Weights of a small transformer language model.
Architecture: rotary positions, biases on query, key and value.
Training: 903M tokens, 4902 steps.
MLP neurons of a small language model. Each row is named by its layer, matrix (gate and up: input weights) and neuron, and shows model dimensions 213-404. Each number is 128 + 24 x the weight over its row's rms, rounded and kept within 0 to 255. Numbers have three digits each. A neuron's up and down rows have the sign that makes its largest values positive.
A block is one neuron, or neurons of one layer that tend to fire together. After each block is what it responds to, as a language model described it from the Wikipedia text at the highest values.

L3.gate71:125137125127132153135065170125130107099120144161074129127168101120103130111112170122162119123125122113128143142145103105142122107112123126141140198145100075137122139097195151101125128159119127084132149114123141139118114142157134113125121104150137089148153155188111170129120166190117106104127137184102143128133142149181123100135156169134150191117137112169145118133090141131210115110129133150126140106135102128148102148080139141096131094135104118091116193131108132118123146103105135085126138114151132094123147159128111100114161095180143134121134119116132118128122092147097084129
L3.up71:151136160138182135153073146118139123097064110139156156124140140130146125104145156121116149123121145106109108151107097131113110106147108105166116153138140147124168149080135084153117136105154120105114102073132092144155132113099087119112151106131163130115093085105135127140162180085133160166124142163157130127111145104131168090136124146147121168111159121136122097140150096135140157104125143124144119138142153072124104080145108129099191116119179138142066139136134157140167111115106116154090149141133115100108158112153085146122099099143121094128156121171140149121108108110129116140
L3.gate420:135130136157137126118105127147131166153141100140128157131113152120079192131103110178133128121129125089127084174123138103052122167179152178143118105120117117137151151117103144119112079180177105129145119106105123124174102107126117119096145096154145157138098138150117113094111092131118094146130124135128099088159159142109086131170115089148119149143123154115160137131133133141117130147095115132164108112138092148161114161137121154158113161156096147133132126122092172101147099145124126134106126107118125147112173142104148095109148101077141109144154147133146123123154126101134150096
L3.up420:149088110134113122147100040142139164148151134125136095089128136127125081126140160158171126159125131131121133145129082102110136173147154129126143121113114092117148089130109166134139107150136160163165087133123131135097135104151090115146111099157121147122134105133113099153130105121096107142120092124131140114127132116131116159119125106098096148107150114122153142132138099158134118122116151147106142105141089169137122151146111144123128120156080091149146070102168134107128068113144125121139125153131162194150124087094145092092152150099135143104161099137118165131111126104131156122
L3.gate496:134125117080095113135104123143087114136115082128129098106119139115136134126120173177087124132102115113104073126142134085118136122162147116118094104137132135179083158121140119128095099131152183147148106099084134100160126101105127119091123117123085129120101093188117114144110134139119125130132097145116137137127114147129107110155146110137176145080169129142170096104140167170105115144115144061157127106113155144115100170111102166133098146083142119143087082110120126142151123113171150095126107125119151092113127110131134146102114150130096165085101093173129124129134151121086089119
L3.up496:154129112109093115077150132131128061105145157136149110120101142071162132147143133164075103136108130140145153128114124091090150122183123079099092108141122113121102128085095145116144143117129129151135125150146158137163144099161140100111115139135142148156120137157137159126100160132138152150125139114148124113121143111143070123160160122090114162127143163106150129117161164104161156125162113119093128119137104123110134100118138129156113109103086126122117129124140127105108138136146129144118093146103151136164146134106158129133102164117104107161145104127104088116142130122101154147
L3.gate623:115123121114112112107192147136138128131121165153097146118143095081124103097136085110149090117127136141098128131151110133118161124129161089134145130126130136100141107131128139137161143174132146118128132124118143128121194132121126101144117134098113115132169146114128179122156146146145126096079091147136136100136125102117127120155130145171149138080108158125058077133108141116133149111165143140132104147117105112108152179133137121149129141136121152130157120076122117139096102132121193094097142114123074134147125170146109138128105118139111122156156104125156184137118154116153122139
L3.up623:110139134108168150129123104115127140099134142108102158110141094082095101115152129108174150118161148102131097113112153102135161099141141178132124131129152123174120132094143125130118114133126183126146155151094118148112155136089139112141156153118108106115112129138112132145130126119136103080134127141068099150156132127112126173118135173093135115069134138069073142146124129114148119119149152149149130168146130126157139173107080150103162136117174122126112158113095160108096076087124123106133127092135121096092129134126103168120090108143104134126120124117093168137162139113155120141
L3.gate630:145147176091126156128142113122059185091124152149098140116110117104091106133128070146159106145075104129157108116110139076094130121080130125119120120127197109085130114134139118139105100145126115093147130151161149144134102110138153138162117128117141114143149146135118147111116152112159144130107106121140095110107104122075090115152134123120095159138123107141114108154121120160152146146124177159118106148102120136125159133144108136120104098162159097120135123083151165141123129121136133147137150140110103099135153132096140136140120119130109180131143157107097131147147148126096104110
L3.up630:173115129117102121121147108132061143138128131108120099101123116080141094126173157136121110083155137102097129091140111108147144109132151172092145116130131139120107138169120178120119140131156159122089110144121178113132122155115128146174117129132134164180145143121164086104132143152134156167157156153124133144110125124110149138147131130102140099142133103093104140157128160149144142105137122126068112134153146163139133123132137097136133143115162155130151150110164126115143103177170110149077109162156102120152137117107144126110122128140115119137128120097174155136146120139071126128
L3.gate822:102106134123096118132176119159173129144140160162149152112098139133111083165119125118104131163148145160099119132135122128136128076110134155102143137142099068153196117119105130095137173124115125108120104109118138041128142112131145148135125111130134103122123151134142135117087114143093148103148108138111105125136139145127099127156113099158140139137125105144101127122110146092167106101127129147105062152121101111064144161120134129142091116139135146108139097119128153131162071129129142158135140139143134114122186102108194145110131131146131133108146088139164160092115091144172144105
L3.up822:080091091110117114153148111133141119135099232103095134115104106090104130118146119122190092131110149126128130168123138129135106114163193166124104150127124132122133169145147161158146097128166117108155106211134133111134129122147090138131123130155147125118113135116144132090152121161139100105119105127136141137131125097163113130137124125127194157134154137097057100139112144121113160121155115141158127150143110137152127113115122167118125123111142119100091171132137149114125109122109105073097140137125112165164127114122103106156137096149107120119113116115065114163110130149121152131
L3.gate857:146124152157148129109172136108094093131145119137098151147136170123097145163141159079147169154137160100138147159092089094078124145139176136109100143114159104140118145134106145158109104184132178129121124096152150130146208123132140147116150145088135141117123139139182135129137127130160135143161109119120103093159169117121091137109158136106070153107168095090106138125144108144168151103165131162078117133143110135138159182127117141083130137129081159144108103130125166131108145122114119135182139154109142134158101092119148117154100135138116139129134126152147157103149097147093115151
L3.up857:148173087113124146089130137147093121187096146115127092114102140118078103155123131142157163113106160102095132171095141193131122136114146154118098121177134136123118156140157114114152176123104124141179090117138169101122151101130154080097145135101116142133121115099126134085122060164131149133114118163157084139127113186113144148105120112130114133135157090163142108111134169137131098137110121138135102111097090151129119130119122126117125151152098087121148146132141087139120143106165125129145138143137151135150150150100134124136098135130147135141154091161196118148112087124100093115
L3.gate1202:146134164106061120164132102065152140123149144111126081087130103153149169138126089145118148150135092185116108157131123113116159141138118157166114124136132130137100138110162114169103138105145124137094111155175136128118145126140141096118165134166104134109109121118129129099117129116113114111158132152169164120126149151138146132121162149126114100084141087117103108111140089111131099119131141113161107086130090095163122160128075135138151153108165107166117186150100163122118114128140128150150146129091122126184120160148153102168145158173120089099101093117135145094148158155087080160
L3.up1202:115095096094172130125169128087120100148119109178113142113123124114133139070149099190128169122134155166160094146136145087116152116147104142122109164149138116137100145176133112162094116124150167123156125150155123115108153087111150096127125105159126150136081133140146123082143144130142124158151099125153082134090095149165128121153088125139110123146167146106102167106134142142075125113120137127142099147132146073123140159120116127132134131089105155118106098146082142129128109103128138135156092139128101138158130151179093123126109117102131132112104126135122122154125183141081109131
Responds to: Pipe separators after a multi-digit number in sports or election stat tables, e.g. "492 |", "38 |"; weaker on mid-word fragments like Guad-al-canal.

L2.gate1209:151105158140117096160132152171123123142136140147120108173133120132139146125090103123117125088162119136106124136139130119143142140113079089089125122180115104110108125089133130128124093135104122141152111142108145100142141122133160164111115114147099149125160123165174120130152107124119092106161125119115139147137115096116138127089146141131136130138064094128077130107112124176106118144146134159141172094147138090084163124167118121143097126107083146143096100164137149110150130092137139107124143153102091121111119171120144090160152094120125157155157153134155096124153149167116131141
L2.up1209:134145147179147113168137164102096146124125133108109114165143130127159118128110129129129109095167147168136122115128142119140131140142131086129096161145101093141154158143099127141126146113130091131143115146101133110141111122128171097139135149163088095105150113188193144126135128103158059131150158118140122160161104139103157120104137151183122119126054148179095162139098145146140171161126139173122127059141112141124134170157132076125120139128105098125114118107145121113088158104149110124085130130103123094117132168123146119117112112120139132175120160099142109093121137126099143131
Responds to: Possessive pronouns and the 's ending, such as his, her, their, its, often mis-split like The|ir, It|s, and Her|man.

L3.gate177:142092099143112114151166169111138132119114162198136146132131181163119157121146151131146111157127118143090128148148074128135145090127127124149138163128118082145113108159101086108090140118138142152132129131158096152168101117117142135110188105188124162106126084154089096132173099180136126145141131110122147121133128133181157117169140120168126102128125151106124136107141149132124118119096139159159094155109102142126061167139126098180108132121159123115158135132094133146121143139112148163129168137125145121108134113105134184151171161162123143130171134124116111119098116160147161146
L3.up177:120140122116083171157137141158115144127135185145111095130156183120162137144104117116124098158128103104111173171166101120144160092077100155072113151067083123143077122165120131107129130138117091133103165132116111126128128117108115170126176055157074126128138146115123116115160090131096120145109098142168132094145125138154161100101109096119152118160145147133149105132095079091142138110112146138135144125145122131150136157141124124115126132136097110144139070100090123126141107109114114125148160122118103100112173099149116117143109077140143094140133142137122141106071148134132150181
L3.gate472:139131125134121123101123127125147085128115101136169139133085168122127140108143109079144138155135174109147123093159093113140169106143147130079118139163126088149125185127159152121119085154139135127129108127152132145104139122143142133105126114136130090115160098101135095119150117150120092147147107178123169194129094110108164124106096129140119125121145113109126139102084118125114124159169154052102144120088119116114113139113099097127153160140119095144149118129145167169146155111146114080155111146121137131148112138121135167117071131102133118104123123106131125130103121127093112107
L3.up472:130121116127131107147139132114102087128155118128167173147104181173107123148130151080145086117136139116110111159127123155132097181118165135125133121127157160077143149086152139135113142134140133113155133091128112123126160114054129116122095144117155118087146142125135120148145124114085157129124140141161137119116119133136128136127117127158113157126132116160125134155128103116181118171152137139145135099077117115183142109165128100124120127095156091123145134197161182135141109108115103136168135114154152116125117175150152119109117133140110126153121085118161150110113119101151112144
L3.gate699:116122143188157079143157130130149080161115105133165129115097088111114157127129119149116133099113153153132102120059124132133144111118098137076123117100159152128158126137102137116127128126115135149134112103156121137135158151111133123133130113123157126121123123108084128139132185128144132130137105213135101126160122129141149161127145098141096130148138162134146089173124170105131108173153152153140112131127127133084106116120146138166130155174168130138106151135146185170080130146126136145100128138096132150139104111128191133126126118131156154168126115127153083125156119096162114160
L3.up699:144140124163157112122128128111107137136112159135133106077093114156145146137126118122121149095117100151071151116155116127122130126127062158127168149093152099099106104163156117145149144139125129163130070116154127109170143121103120127133170147125117098093121174161093101097130111133141135113114077082108159087159103111133127140107168150129124126142146130111112144146118153112142129132136136152165082132133130136132141100124138094133142146114142085111089131163123142155130154156172168102097136130145130159066124095155126083145111142147128097115133093138141128125153148143124124089
L3.gate939:108136126070089157155124164125126124111107110111120139148127138116148144129118156097143151096125118117122123137145133120113142114145119109078120110171111095121118141149122092095107150121125168148120172117150112160169185123131135137113167077128116120141134153124083096132134160156170095140159121104128130088174089118125149130159117103144137122078117103122144132117126132146182145152161126124140155142106110158144106156154127117105133134132173138111169149130128121152143151159150115145123130107103090169079110111160178148151142147131150134142135153115148120141112166099127125084
L3.up939:142152081118113125159136130131129142088147130104121169148127133112164131062142096083172110105127085104163116091124099138105161157159113191123149123124164151110134164082130141122101132128160131148101159147097112128100126138132105134154146151114180110154133150154163112162128101126165115144209143144117172122144123123152146120127106087166139093111110144126092120131123165135129146085097061065164094152119120167172148127186113132144158116133162137138122138134135100120104101067162111131122133163114142115112145121129153121134168107155123119099127094150172133142106123116174116146
L3.gate970:105143119135119147147065174137126140149138089118140149113092150157054122149121120148119112108164123146138140138111181122136122131160096101162118092143148139144139152082155135126099146136112148121162095154104100109163132111150111130089129164144138115188122161100148103108128154127116129145123108133113159117082106136158131126109129157099119082159122137128142139117146157120137150159180134131122128120149156147118127130125091092129118125128093141105143093122160156115114152154140137158173165142113126175159138124100118130122079079162165099129158116098144083090101135108106144163
L3.up970:135164119103117115152115173113155140110115139122122137126128135155129101121118171154108153123115095137139156116099164139115136115131161130133123159152128135129124119123141070078141115120135155104109065102151145127134145118082108122187144144121112105146067171100057140122113121119155120117137140141131171146160090148120124116123151144123132125157088110097110143183103104149116107102151144149153147102141174104119127136114143101129115074127093112156135122086109161133090157136133123157151134103178122144142141138130139104140162157140145099128109108115109116151124106169134101086
L3.gate993:151131144116150144129152152164097138134099143145153110131148125146160110116128129153134099146144148113102145089125173147121120123153106167131120124149114090144118094114129133106134097168131107076132146112149078139164103089105127119117115075144135082147168126090143091091069135150113175103140109103125153121146136141128173118133122125142137093158139130114107119118091152117166140136137122123145133107140156134103157060135090099148157124114137140079147152116152112095090124122120094160130158142125107133141123155093126166131090135158105083158104054095153100097101136131167104159
L3.up993:130163136124127111127143162117143132094096102130123117111136128134166133121153154135117124174154113161102125111161112137152127090092140168107160110093115114151144106085131125144101145129094129101146128106095147079155098088131149136121151153134114143100151134097123140135108110159128166105082114129121147095115079107134105166064142118151111129150134115152170130124113123155147164155121141105114129122163090162116141110118128093133163130156144146173084124123162137094067105113128144079110134145106166114106095123132149143119127173137160130171104192117158153156109181147099068155
L3.gate995:168117122154140113119102131115104105138143111116155131071115153108101145153115115113126110101094125141088114151137125150144129097151128152116143137133110118136104117118118108099120107133151143097150109074127155090119116108092140127119124167116097165179102143131125174114126140119105128154132182125113130156175098170098162149108152141137121136126143155158112092095074145137146117119154104128093191104156121122151104119126133126133130116176084117132138127155125167107077154114112165152112151136107120146144137154185141123174097089118138111057167132115151117142137125133157087095
L3.up995:136078117123124106105119158133118126137129082127113073145093113117123105142134122173163145177123148126098143135154107127134109125157183164172108124132133091124148115141102158091116172152169142148163109170109116077120137132144140160168138144119094091153142184067117108105085139065138133145120188130160156099140131132092130118113113129184151125123167152122136087129100167134138145133112145092125145139134119123098060134080160128125153138145148146135146169098100130092105152114148132112143133152144119174153139129131153145097173145111138088129121136076145131146138130107124096110
L3.gate1041:105164137142132148092110129136142144085109112077087105068103168153144146122149097180141136128140102148117118117150104151121144135120177162111093124140120146141160175148112153088094118139120164116156133144146137085134091155127154153128113137129143174165101154139155105149136124104141138124093164158130130138121098143112134126106133175089154154095128143112127149101146151098148169122103174109108144136127110120150128145112122152102128157094127126106147140133124124070119149100144108110179083129132126128148143146138155121117146112120170105136143172154174116130160130162145122062
L3.up1041:125107102125123143117086127135133156113098095123173100136068120119132127104121127112171135126116150142112140101115110141114155117144144145145147119125133137148141134124109163106138120158144120132121143160166131072142123147124132115126173135133112144097138130119158154105175186075172116201118126127110107150084113092139130166100124169102140151135145126143144153185136141138129142111126128141125104120131152102112104121133105174122151192150161145138086133103095102138120146121092106121179083126142157124167123170103149124109123106100069148177111134140118100104144139144117121079
Responds to: Mid-word pieces inside table cells, above all the final s of "Loss" in sports record tables (also Po-s, Clo-s-ing), and abbreviation periods like "Cir.".

L4.gate81:106123116126118139077118150119135139159131144139118136113136160172125097135136152110100117175122121148096149088139089099134131145124124116094091149147122109142117136135118134106104115134153125154099109094124115157159148098124171153084109154142160155121164137125137138122139125142101103116152132102161118168104111175187094116114073123119135073158127111170075158111146145108106144130131144119134168131104100142106093159133156138149117142142161108149160126136136151183085130109113153107108136116132112130092134084114089108104135082105117159113145159123121161157116128128162149119
L4.up81:107146162114125132143110132127127124119117119147148192126116136145139145111119121139123108145139154137142138107146095162159094149156099067124121126138124106095169151123124120139130127132120143117101095155083102158133142120136079133100152146189075083140154113125160139113118147065143151115099143104126179138111141144116175115130153132090158183137136133174095133117104146145135122107164105141168101139077134149129129124107182130107165143087118108132144122147158170117133141070086098112138107158130090122142136148179129135122146092146127131206181145124125145147134107146122136126
L4.gate299:115134119120170121141104140149134163120151150181149131139135136146117143138098152171128139149159157161129115113131132090100139164128109105139109136161123072112114142113182122095149103140145095154176144145103155115140103102120092146129119110095080127112151146112111132124130129125130082138154144139162087137098130156154164143124132144157067098120130114163096125101131111094142160128082132111120142148106111124121079152169164156138137107143134120159133150084141140138150107130126100115106126129125111086148129129141167136142134109056112130150142112100149117138157148149101119077
L4.up299:131140120147150118139111172131117110090171176170103101118152117126098121094108172171113118143099157106140132131183115092109202121115137128133129125116100092072149140105152130113108117135112130100118139143090085122129139114079131116137147090109125133088155105132114115162124140123136134123093138103112142097147067100101107102080133130156148114100155122156163143123149146118088119155158080137136167059102082118123142124139137165156137056113175121150113147131159095148119115098095123155123149121103108115113106128106105095114142105125149133118156147131145089158118137121117133119
L4.gate593:110127121119146145144138102111118127131146154120117103120124110127133123128177163097116132136140142127108126127102075092127147137140124135168145115147158136113120091137101125134114116138128133133147131132110125099102086086147088149132118091120107162136149132161142123148151133171156099145128101167160122126139133100108127130165100090166103116162086139117122168116148147155151129124126142140124164123127131140133138138108113095128123151145102150102130188147124142139154158122087121133109148153108117120139096136128132143150133115134117103134158182166120130140153129125126181113
L4.up593:126099156159134119168094116147131128156157131111107165106119114111125118143109134077122121154149165135092116124151098123184129093125128146119100104148141141102124164115121112126134136101163128123153101113109095105097072136116094209139132145080109125160181104141135131102126144165137107128129130143123131119147114122117090159126120087147116142113089142130146155146166201171180116114179152149179089131162151106138118154144146106129104143104086131111123179132116122091116147095042133116135134098123111159116143111140122123156144128132109177112155156128119152133118104086127124176
L4.gate594:130132088111148149115108140079092136146145116143118132162121135167111148163097110129086092159104097167143133113149199135110150158107135100129131126129097145115126107116090105095110158121110181144147117107129125138133145159146083135130150129099141146074150148142087145153156124104128103136151057129126100161117168120148134121094147146152107135111095125113146137130143150157139168129085092163175096100139126137105104120129126144149097092158150156109135142155136106071120141146166178115100125105122128145127152141109126135096095085144146077089119135074080081117065089119149139164
L4.up594:123125137152155143130143123125102095084116107133158135098108126099081119185138142132127132130133088126107142164119117126158143167115152118125136126158100172091149162117127136102105129141156120116121151157097106133139109144138116100185138131102168151130067148105143095137191099119141102143123160132121080122111135108147089133096143117099120110110108093138153123138170095138115177119120110187118161158085111127163124140134128158135142086152133121136133137119115152132100121126173165122128122098108139118138117130115131116160090085159164131105150158177098140112103126125159160098
L4.gate787:071116112162092146116197096133186141129130147145117097138108106152115169136110155103091142114122208169129134138115128127091051105110108126122086125128110123162103105090126086111118149160138100121124159133162137122151085135142131178107162099091122142144109175143124152130115158106124143169126155114150110111116132135143120136147152122151113116142135173168117139127105117169123143155093156071131154152156140143120116107163111139136117138105127111164110135087116147126086135130143105141121137137139096076129120080089103120126102129101143098105108129114151103132114174143137117093
L4.up787:119135157150131160107117143100140168133162158119134119160136096101160076139142130138145130097081122146107134111145165129135154131097152122093108139152146144161119184080109162135138146094104081152155161104105109137136155120142130152113129107109124140145133109118121126155158134136131141111124150115145150223087117160115115106108139104147159135117151119142125146114152146127117104129124137110114137115148144128114141166103126137132116133155116134149127126085139168131121106113100118134158109106145110162154099151103137177115143091118174134117118094133128128162060143114129132140
L4.gate797:090116147142064143075103159138148139133151141144101065163133134152106090148125100134089131132121156145136144139170114136154123112120107092095133128136141163138198148113119136158162147139144109139130088119094158128138153136151120150133123122141129122134159142124145160140124073104081106097124130145115136113133127075103157126122138125111102121192094142145110109149126164157049106142146104150130131091131062134121146110141157148137124159112066127137087192091110138070119121141162130100151113205137091115124128165094117102131130090127139139147120166140150119152155118095151119139
L4.up797:134092139138103110135095142122123150147112155167116145113140089124124121128156168150096140122133137131141147119091148088141108133120153117118139146099117143146143120144152128169186100166113119081151128133139122128118109121136144117130135129169155138122115112163113128169107153103101138103118112120147110087165139149159166111099127157121118113117090151123104142094125158108116153102132132114160129155116115160087161097141155121165128151123121114128127134112139188106101188142174143095118164156091119116113120183138113168132112091107108107155131148121111140121143142102121128097
L4.gate835:169102108178119124104142140135128083107106130118181123145071174128156123114157134145109138148142052127130121115132171119120125089122137172097141143129151126170131159130151142140102158148109112132085162163139095155135096100128133150138138187118140106132105155132148108106104132119149115133079149121125111139108141106112109132140164137106140126151147077103160066090130147089128139150114149122116150139128090145151182145107129139116116166102141105187121116153162107163110164145139127114181123130128130098164098111115154158103140118075119132113172113134181148129124125138110127131
L4.up835:115152181169117109143193091103203113115141136154123147161141135152113100149129146115111109088141194107110099151132158140119125126099178121142138133151132137111152127160080127163153113143115128100114128136168160091127168133070168091134105145133150142112136124154137087132127136118157139112190130139074110112087136122151079115145098134137103132101119101121122121141093097138120106116202171143138104102122117147074089125148150128135122102154130144119131146115155150152124149123164156129106152105110144149151130144083126128121137153106143115119131149107117119160119173171124082155
L4.gate1223:145124118135121115115087119110110089124152171098133105174121158104153099145087104086124121132130109102132103131134154114124109188105132155148122142152136133122089128114138137169099151123089167162158161106112099120137121150108097132138125117120149126108140157132109106105155147071131147148145141119083129113149151170123082143133109112142100107111145134088178098124106132142140144123112141125140157151133134157174115157148139147157132145147114129124111077141135124121101113128163104131124141111166139146125104098157122132162112164116112119129071109110092120105134088151139139147
L4.up1223:126164070119121130121146117140114181117148109114132130111125122148143107163087101075143119103156149144063156072121187126102098124145152134137138150123111141146083101175144118201105177115145141131108157115171114122097147159144112119153088120135146109159089135150116124177149105105162173153125139080111122184132125177113171144129143146147160121116111134152142148135142130129114116086126125110108111146130155160121154124102177113146090095163139135165106148121127132103174086100158103121127146124127122087131093177111146104174082155130110163123119144098130143093151145176129133111
Responds to: The final s of Loss in win–loss tables of sports records, the possessives their, its, his before a noun (their arrival), and scattered mid-word pieces.

L4.gate96:157105137129126154097149118114107088143143090130187122130134121145143123108147146115136133120117098127124109140152104088123090126126125123128079116149106141119116135142133172137140098136106108119122120144162153099133065128129127123143129109122122184123169162172120122107139141117162124125133145108105151143164153149181095169165115105115136152098096157112097161163104123117100094146119104084143165135126098109151142170141119143144138118145070108114134080102102116125113130111087138116124157160121132134136148140149206130126118084101144103159114124106100138100152101145148123134
L4.up96:163136114175122143083113142089125108101102120111151103114160139130124138177112106142105107106109131136092129168129163131100137131157129110138128130139159110150119117151111110092182156120138104125143092145132117124110121142133137110139109097115132124135122149152092117164138137125141078163132089109104119131152128068153170110132111129193108099136112111109141081158162118104103120137149138172113137154135182127150138134162107137113121118144118154138098121121114088113110135108167152126153157131132118135104122135113101105127139167094115123150133111097157103095081125148161165108
L4.gate143:126124131140116158125134108157150188118114132141163138144189100128089186125089119154133138143106142110139127122077151104136131125139106113134138116109125095177112123155089135149091210126130153094135120133129129164143106078140118153136114139130132129085167125113085169140149154156133145113097149124145161151120143115151122145096129133114115107143162095141124118105101106142124156078118126131152166097160147136151107130134112112130134130152143084126122126123140118132164112090177170165154174178139134101129147125101121120124083064101095125165110126140109124140146117148140139167
L4.up143:150115120128123127121138118136137106151124158127135117113074115095124145133154142094143128111103163129139074154139168148114074102120122146146113095101109113097132146139140140190091111089085166121131137140201118151103123125104109138123143089099182126100135120154142072137128129152122164127145116104121130106101137135143113127117160099146155116101110117157168122091104128170121103139139136163137167153076123161111133130155111114166080155147158148160069145178099127151106141093109155147117105163111145129123094074144145138139104129100104169129111094153092141130103137127120110191
L4.gate311:095113136108129106171185125133108148160122091139123135143105167124119135133094125127204096115147175124110096148147130114149170170126123115144161097127116106123104118197103116172140105147107154125079113133115159071129152136082153142156140097134134120153131143128143119112079149108133114086132132134115140138092103177133119163086132123083101097098146147129129132114123160120147126109138141125138149080114157117156137158142116140153138090159115107102113153155077171089144107135117145131118168142137136142154144119123103135141104142090121156088149107125165155102119090134174118146
L4.up311:121171114119114166097144140130092160136214093116145112131126196108113109157169135151111164099124146117122135156116149078114147146142102112203157117155112083138114078116145144147169145154101148154111134127105134117128152092115133123124145115150167108080163133154130096133110139114138111162102177090115171125095150106153123131110164139151085134091094086112105077110110138174108143147139163122137156104115062125129162148200130145165109143145136128164149155110148102117148125125104102115154157131135191115149143172120147135111152132110157093090128136165149063156107141129061097134
L4.gate639:104133140125126103110142130185130108143155088155123100104137152142077130105151129100176143144142153100142118131116121149158128100166155117168102119162115152128119131113200056149105115104116136148063114119154102142130141136136115149138152132138131077150144159133112123139155159104125169113121120077130135160167111122157142127133136120113117133082114138122140128096112168115105145093094096167143131130085084095113141136152117120092131090114104141181074125139156136146129094111083141137138156163110097132133117116108112120170080198101125150135126160140143128138129132163162131097
L4.up639:125104159153121118108103138128076107106126110130138101093121070084111132122088120105171153138150148117117099140150129116172119153100130130165123082109121141142089165085127108164117123151146130141127148115122098097138143134122174142125150156135213122105104110142153152136143105111102126128150130112111112160118136110193141133138131086122106141150129124134133086124149134139141124120164105153128134101108102129136108163166117109119099140118162118174135132122123144114140129118160167123089093149087121133107135099128077093191127139116122150113175156140100117101104109134125137061
L4.gate715:142107151130150163126086132125122107116069147155140125110125139111124124117143078118169102129145130163122100136142124146126129118124139088161104147124122102117047174120126120145067119098120089132125127110115111118153161070154160110110101114156146140111116124140134164119147118121139114134132127172143117142132159139174117133111118143133136120114122111124108143127105167156141139104099106129129125062140131098138157129147137150147169127134119103132138094146135134128137076147113189152113109159131138119126090105147122136111149129122128099125150150107144131103131146141134139121
L4.up715:150115142067150133130142069120052165135102096173152152160141095100119116119095150172147188163140077130156104176155114092135149083145148139139098124119154143101140117159165130128127140127072173127085086085124122116134138122151141092135119131081128090100082093136150085125098148132104156099151116077152123159123113125148149167138141144151094094124111139141138136162097118167135116137149139119130100126117157102155102154096139085145147123122178123103137088131108102125118114133158155118086107127154098143163117165140156114144130137146116105139145147157128118106123134159121137117
L4.gate810:112126132103117175145100166092182128146113092160187142111121131154135122170134090127134107085115135137136133116113121142134114149073166105133126141148125126105117146120132155142136147170128123116117151053134174132098109103114176118139113138099148105114102151142119108154153127134139142149117172119139139136119150098126147141110092099126134128118139099127142099150096139128137076137130141131145078133135144137145102125137139111149108113146167121166127088146115118130130138112147126170102091100161107080125124137113150154116120116110120162105128158149098168146101122106161132118
L4.up810:143090080113133117122113123120114142104089102172159133115103146116114181146122145103098132126150136148144102119123149130152135123121105091094155135127139137152137104118145171145113147188128090121116120138114169132158106125107128162136119146105133094104086157176125085131111120129125101144124127105109147123126124113149149159169149120146139123131094109117101128161134136166103102109149147139071121151175162091137136159113138129136102156107179174127084151146137086119090164117139094105139121125134111179150126124144134095094147154169147156125125078111117127161105101080154107127
L4.gate1103:112151100166128149114067131140160152118084111129150208160101129099106116119143135088104148112118118122099141162135146073130155123124106142093125116100151140123141136118144157130105111168116141147123151159114105151103156105121158156147139129094189121159159121107123117125150093140131138166128097105120155153119121130140138128131123116142125156084160141173139111183131121129108149132113107124147146134079136115134120116148141157161134147139042143134119081114131072143143107118140119095127139115161126111133130129107128148087139143106114136146158109122104129087134083144131110106
L4.up1103:155085147127109130060108119150160134098152122134139150107116105128134123124133114098114119077105161163145125109100112100127099161150132143148152084120133152129118142118108120110148184151164123097127116132157115104110146114106134165106131118151147114187172136122079115157120152098128132119085131080121092153134098108095116126160135139144111136138121141151152155125074142097126125129100186101104148146122101192104085106127098130125176135151097162130100131106138110086104068119132122151113142137109117159144150122114108111130144141136113128115136175091124128129177112145130101150
L4.gate1186:116087196131144140133098198145108110088135135140159125134125111126104144124110145139150144135120136122126121131110134177167133123133128114132111143162099135119122127135101104144158091114148145134126126082144124124150124095072131137173121113106102118097183093117126134134133160122142090144120097086172153125113113122141095163156123114089131111104067151148082135111144099150089173145124113121110167088152148149139104111173129152083126108111129111122061122155149122149138175142093132128166145139159107092123132136127151109105142166126112127109133125136138114149128104129125112192
L4.up1186:145176157072106120124120131125121152127163148129124150106135099112114095097127099190101099088126137114128109153124116151112120119124120130126141135145147178163146120105123110118145131097154106107132130143162123147115097145082172111142160117097143117107140113178149108115121128154191069160138121120162178176144129118148098126139157155154138086108095147136114123150117124115075164116169107105126117116140135134161066155104117136129114110163166108156102159103111132110137123123172146117107159147161112106183163153129094125138118133133094144154143143129102122109134112076105121155
Responds to: Separators and filler in sports biographies and stat tables: pipes, "(" before Gls/Goals, "played as a", "League", plus stray mid-word pieces.

L2.gate642:094141118183121086140109116143155110116114110134109062131113150130143127152100161156128119139115117131160147141122136108143131122124106116140130137140135117119160174134154146103132122145143134151074134076115135134114108109135116123113142160094125095103158088160123141127103134164146149118098101133118159159148118123179137088104107152121080089129149119134103144132146125126141138132133089134180138129124130140113122101156119094117114152129148144134140114150114091143114128103122135179102102152112112105110142129131143130125126115109146116113142147173140142140130121127138134159
L2.up642:167115147148163108145052134116134125097134110136097060141134150094145147108141178155118131151103110165100162150129115130177120067140096104139127147130150112167136174134169154129104079147168143146097086143136126158106114110122154124102156141090118092107146099109096131103109155150179102103137150128102127156122113133144127104121129140119120119100102099115107165123171118104168159106157101142157154102090140170116118098174099100112099183111128112165145120150134091179131106105149123118139095125099121080134133121131171150136142119119181121132136147193129134123131140101114139121
Responds to: Pipe characters between column names in wiki table header rows, e.g. after Candidate before Votes, or after Team before Score; rarely semicolons.